Weights of a small transformer language model: 8 layers.
MLP neurons of a small language model. Each row is named by its layer, matrix (up: input weights) and neuron, and shows model dimensions 144-335. Each number is 500 + 25 x the weight over its row's rms, rounded and kept within 0 to 999. Numbers have three digits each.
After each neuron's rows, "fires on" lists the tokens most often at its 100 highest values on Wikipedia text that the model never trained on.

L3.up354:499495488517519457500479477508506516560538512505520515467552428489479464513524477484518549515502438464463555480473495466499490463505554489502520495479487471556504486466480525511480493480484527506481449493490532506515523477529504518452540426500484520498511439492507513520514523517484501474488499499527534465500524516518499526530480526496500465528496566492484517492526499496479486532512489472482545510518471510537529476518457484504485497529528484516525509499471576486475509487517472513540490518507461497496492559477451528480518492505475531555508538484535502496505484514473517547
fires on: "ing", "es", "s", "ations", "y", "'"

L3.up1224:545535542494501489461522491516529492512529489520524505486515444506544520495496480479531504504488493508507529500537513480467482494485514476504498484503512500484502510496535506493518492464479499516452463459520494498464538472521492470470533515502481518503467455494521505498535491506516527507472499504498508503518484525486501520512494493475475494494501558522508453550507477495471526532491465472497514533525512467490439513531508510479493489448538498487447493507497499542546491478501484487492454548528504469434510528486480529497499540499454487523504517498518499500514498544478459521
fires on: "d", "ed ", "'", "y", "h", "t"

L3.up1029:478487491468522512502494509483501484547524514522516507491548450550479480494465470451444528505506487527528519454540509472498523512492511542515532503475536524507482548478492501539529457540543472483486507536480485472490511478516541478504489537543495536515494506487484516505445495561528511498481540504481522540490463477462515450511466471464525509514532510495443518516481529517461466523505510547500511505511513471492526523486489485499464508512526496526497519448549493479506514496523488531493455465503483514532475547524501479491542516495491512456512505491461501494501509513464452531
fires on: "of ", "and ", "W ", "A"

L3.up277:509491502465557499482508491515498500513496528507516484485497505492490520522517495497491515507518420477492514474484468472517533504489506481485521475516489542495481485519466483558462511466505496505518517469509479482462478447519535524464506489518489472469478469490472514492508473502511520464534526519476518507487522493461507500499496503480460495510515512499511502539461540504476490467489462507500472532538539487525482452482518470496500452470501503525521509492559506490544534451472492511512474504510501520522482524543496477510533528524543483525475487456499530515483536509552439512
fires on: "==", "===", "===="

L3.up1018:487475493467491484532493549499495505555500465512490484498507480510460491485524516492492498505473488493472540501491487477518503536499515488542472492512551497533522481535508508539579493537501469545520491496504485506536523479519546502495493502449494535513448485484488519519458424547501507489507524520562507475526480532481508479522462487469465471515480521552500502462487573492493532541496513511497511496529510448449489497524502472485496516471481506481504502482492486493551507506499500496499528509518458492457486467451417519512514540507475523490476516503492513517454478530462496569
fires on: "de ", "of ", "di ", "and "

L3.up1024:491516512471494500507503495545505496517509477493528497508504433474507451514490491501520510525481477511500525475477495477490484484509492494531550466492474506513470458512521501484506466479477436519491488490502529550496498472441529499500494528504471563495539484475489557500501518505501517493483466468508481503497481532512497530504455482513504527505484508504483556509508542540485493470489549500484545511475507489507495491512521453533542482458522506501524488482495472529487551521501541543496528527469479507529494517472507543459512491441462568495438535492481546498496491479520511542
fires on: "'", "-", "; ", "o "

L3.up516:519497498487530471513477453499473491496495515487520496517499466473509504489483485504490545502492505500483514477528514503545467504507494479494493491483506474530488537502513497501483485473439501481539495566490500467478564452483476482451507505501505490516495529536518534512481532535549510466483464493504465483460496545537520484468498458481469505482539483500511509483561487475492488483531501486485460507482495534490490493481510474500498488500485498502486493490490505546478464495448473490491542518461472456500474486519502524531480521469486553508497479480504515514490483519500524549
fires on: "s", "Th", "r", "of ", "m"

L3.up1033:490526518486567528472444483478526475476533459517514515508475493488470521547551483500472500528492489524504487467511537515500473541529530496573514490505501486500481491502507520512498496515486483519470493532519510454498478527491502519495493487519499485503501496526510527476540487547519540498466478549497492464501505484476498465558520436473509511482474538513510522543493514498501483465560464507480506514471523505467486486538514466478546458496554512506520490499493500473473488477478475455464522526465463516449503512495513474473501507487485500527524497483550485463492523477486511476
fires on: "s", "'", "s ", "ac", "o"

L3.up1510:517518465481546514483465489532478473492513519507500499467490468491499506520465485517470514472467511507506470523490552476527512517484505478506541529507506527505453517513492454544536478488483502537515522484507502506482512452478466467505515452497479483513485508551490539518520474478482503499521511521514460506483468515485478491511527534494480529442530486508534531545510489526513486484546531482498488521510532479456510471524528463546450479490474506454458521494500523532540454523463493539480549506501457490467499507511525522462508567482460475528492494523506488496444486489539508503
fires on: "s", "m", "in", "s ", "ences ", ": "

L3.up1460:482483517501502488457478511513502476527498542507501527507511472519515479504494475540505551538502511472502496488524516474506545559516519488484496499499509488547524506487475550579529495492546535552486508489485505521437486495537537503513473512538460478471484494506493514515487480509462486500497547541467520531512525515498498482476520475506506502493501525501481510488489470456499493478514453506492516496510501524501461452512508470506531497489507498520522499487491526502504506502500535508481473492481520494456481537492494492490510535536530479499514479512506456510436497523524486524
fires on: "===", "=", "was ", "'", "====", "When "

L3.up1407:538517499509512536477492450491512501491544466460490530504500484464478467512534431500449524531484523518505524471509519497489524482528468481517520512462528503509521531531516549527477521464511468458511466495522539462462527477501504498469491506480506538506515475497529499527522510491516477519493511510491448466486539576505520484528532559512532510472508530509515510523505490477516488477516512500518481534449519476466488497521473492551507478522515519515530491510509484458484503524475484453527513519460489474452517524535483525495480572485465550522437500521535490487413501515468545529
fires on: "'", "es ", "s ", "i", "bu"

L3.up1292:500516533508507451487481483485514481515501518548536462506473541458474498522509438509509514504535472484500523485497481480495472505478505455524471475480525441542511502500507518533477503494480470527480480525501495471463507483453512490500547460478480480515490510487505495533483505513521488511485489506481446441493497507474531518510510506482460514514535538565458486493542549494528511492505477516474461488510503561537449511501478500507535497531509475509512528498504520512509434484545489505501489514504434516474451468529480519530491489490498559542497507486527455503496457500518507499
fires on: "p", "r", "t", "ro", "ti", "mp"

L3.up1323:476480532539501481504492479479506516514500532507468500484517487504519534542527490460501570500496501495544522482523549492473467506482503485525475488482498486496537501464498525483525484504484498491517529495510544509527553475477516549483481484503453503526519485507503492472491557531533494514464500487487492467473464497497505528527505507494493504546457535523554470520516505540479488479532435497500521491524518473477443499501505416511531437452512521534470528517501482513496491484509492480491502528492533498454476492496482507463492523515478577501513539515494514476463483485517532483
fires on: "o", "lo", "no", "rid", "od"